{
  "num_key_value_heads": 10,
  "vocab_size": 16384,
  "norm_eps": 1e-06,
  "qk_norm": false,
  "attn_scale": 0.177,
  "tie_word_embeddings": false,
  "beta1": 0.9,
  "beta2": 0.99,
  "lr_head": 0.00405,
  "warmup_steps": 566,
  "final_lr_fraction": 0.1,
  "doc_mask": true,
  "train_tokens": 318000000,
  "dataset": "wikipedia_en"
}
MLP neurons of a small language model. Each row is named by its layer, matrix (gate and up: input weights) and neuron, and shows model dimensions 32-127. Each number is 128 + 24 x the weight over its row's rms, rounded and kept within 0 to 255. Numbers have three digits each. A neuron's up and down rows have the sign that makes its largest values positive.
After each neuron's rows, "fires on" lists the tokens most often at its 100 highest values on Wikipedia text that the model never trained on.

L3.gate275:129139123121107135145138141122116103164127145111105136105157124100101128132160060121175158122117125135118119123114113113094142158151137162150131090135171148116157122104123137167106140122123099088135128122060165104166100145121152169102151141138133138153152100133173125139131121125088147072
L3.up275:086100110180098103137161115125155141134167100188088150123040155151155099119110150111106091142125158159116173176114122122129114098150067151152091154105163109137151133139107105135122108148140158141098160145104113185093088111143094158125125143121115109140062143145121112122127132105112129152
fires on: ", ", ": ", "named "

L7.gate130:140147118106162121109185137140135111126135117152169121109143106129128103109132169128161133150115081100137124132103122112155138165106123163105087117101131121158108121169136192130130155177135106137164084113132135102152163115129107120119111112109153178127117126156107105120114116117140082138
L7.up130:128108125110129094127165107130135144110097102135110141148177126123138134121132122093095130154146123122096077132146101102166139146131141120105122166172134140186143148142163100127113125109152117163107105125133126101110134089112102104129150114141116133131141119123183175120208115148124123147
fires on: "the ", ". ", "_{"

L3.gate547:129145165137154121170103116085130150104149127137141091144166131112174152166110130158142165142125117095161096099166124159168147163128136123166090126147076165139104106078152128086127170134121130109134127107088132094134132137178108167159135121105102111144127094119150135110145121084127093113
L3.up547:133157149144136145080098144170102141157162126146130124131153119153089090161140160125179144117158178142083114094159152151154178150119132136138124148162119106103137175117162123102137124081124148108130134102111140125119084171117090106149107138121115164169142135130134156154092132125125133087
fires on: "/ ", ": ", ".", "′", "°"

L3.gate288:108135099127152141107141105082132144124116094100130158123120153141120144149154169159117120092109130128119105129139116144121084175160143106145126100147104130102142131130122163136147178166123139130126128118130157080156148147136105111128146105107155095148160088142112115099116137127150140141
L3.up288:149103134186119146099152131149125124154145125121145179162101172100128131158142139087120138114118092125099093098138105140198107165146125136145155152161093124106128109143160094158146100099112167077112117105118151141111129111116111102100161160143136135127100069127133129214141102159133120150
fires on: "°", "/ ", "— ", "Ch", "- "

L7.gate286:121154174128157147137131146124099132128097133132123147149148150110155159154144141147140135091144132141122100071163093111126120121119077107180114081138112168125104115079139142124148144116130152105152135107100111148123140124091133166124113143133138133130130137123144150146148129134134125124
L7.up286:109134105083140150122115134115102121098124129085083112142131106118128151156154125089120137140118142122119106094105119115122165133134113110107106155148137144120123151157091147144116153130100152149176136136121139116144155086185151083107163171128123129180098110139162163146118114143148082146
fires on: "1", "3", "2", "some ", "8"

L3.gate6:100111179147153139108078095090150169153115149164118150163177161127098100150161119127155221102165119104164111136168137147128130101115124160145119125128101124132125123083176168148118130111142126121120135123128142105114085103126139194100147169145084173131112128113141126134112150118122130100
L3.up6:123126119124178111093106125136148113192111127130135128123173124145092140158150153113148140120128141121180122136165163135138112097115109180169191150136100109175121114096159166199158106112103158153095134122108176083087146139123180128113088143161144170119111131137126107128105121150155126081
fires on: "°", "′", "McC", "^{[", "Mad"

L7.gate483:116155093140140089088109100153139104168151174093118135148118127133150133132164172124153120141130150112138102107109123158142133148103110169158123113127155135165096111099114116160144144113145142106161112133072127165071168137160137140161131133114104117119154103124165163111133133131148118137
L7.up483:148171121124153143139154094111115132134140185164131086170128140122148101165142140156157112159111180135112088109124129108133162120123167118145129109152126095100121124077135193137157158097155158146164097123132162129094180151120133120073115113120119111092103124124131147128108088129157136148
fires on: "the ", ":", ". ", ": ", "ro", "°"

L6.gate50:056166123146093128116141151133143123132144126183109128147139118127110097113110153119107124112116140127117145131109135118147185152089114153177096143144129153095134135113176144147117149129113147066140136104137141131133120143123131147145111133137119149142138110134134131180131173119142141113
L6.up50:101145038136111127131160126112142151121135113117100079124105165114138143109084151100111149107160104119118146143170075106135133140117137156132125144154107105137125128138156130146140128138137104060103163103113107129111138133146147110169121149159104135128120155105127082126127096128128119117
fires on: ": ", "of ", "o ", "ic", "y "

L3.gate598:120120173120127150106118129087105165129155128125149129145132138105121107108108157141130137095124170114178114128120120146122096151181106104116123141144142083127130155126111147107118164115181082063129122148153136108111154135154113095115120086090142128126122130159146139125122095109121149150
L3.up598:130100159106167145125152142141151158143087093096132139138128122107151119142121139149139108069086131138135107162158137125071100107115115129121178127153129107139136128094116148125132161128140058117140113134097098120132135139171181118134079113108157127146135130121162120079104111154137146134
fires on: "Mc", "For", "Wil", "Mac", "Har", "De"

L7.gate516:076151101128171155097094120101122169145136139160103131121154127124140121147132147160131147117103118131133115119122090142164140134130085129127085120138145136102161127123118145163110092122136136094121118136112123142153098125149071123161131145119147151156101138147128151165141124096191100106
L7.up516:114128109165148098104103122130072152152077115118123121124161144156190108138104150115165148148097174150136090138163152087143135065132119109136162110136130089131097132163145109141117116129156155097140132152166171151108118124119145122142105106198180128123124158125120137160114115180147152094
fires on: "he ", "she ", "they ", ".", "it ", "was "

L6.gate200:113119100122138135082158119130140109118131142185121158118140126179139129094141152175145139138091154128119147139096101163140117111115096103169113130127129188085160057137099131089137180147114142113151126112080079155094116113109142142112110122123145133106125113127186125114115150132094109113
L6.up200:126087143099158155158143143123093126120113114119104137141127107134093137106164131094097130131088146140126158094150116077165132147150143117143142123150129100118129109119147127081112128119115122188097139129117073074146126117196102138110087158119120138093131129079166114104141134149147057143
fires on: "0", "and ", ": ", "1", "2", "1 "

L7.gate613:132195119129086155175140142135150122136147139144133143116142142115139129186178140114115133111137112141109188093098153127143137123137129164137129113104142119160121143120141086159174139122162127151131145129111161137155117102136115131105092123122132116116172145177156103125157164113092125186
L7.up613:128136146125114082077161135149135117128150126124125135118150135180117089118120114113129131158127155154123104133083109155141116116120136142108124162084091110167141137151132084158116135104098124128118118149115129103129074137077098102103146076148083090153154122155126138142132090115113135138
fires on: "| ", ". ", "is", "s ", "as "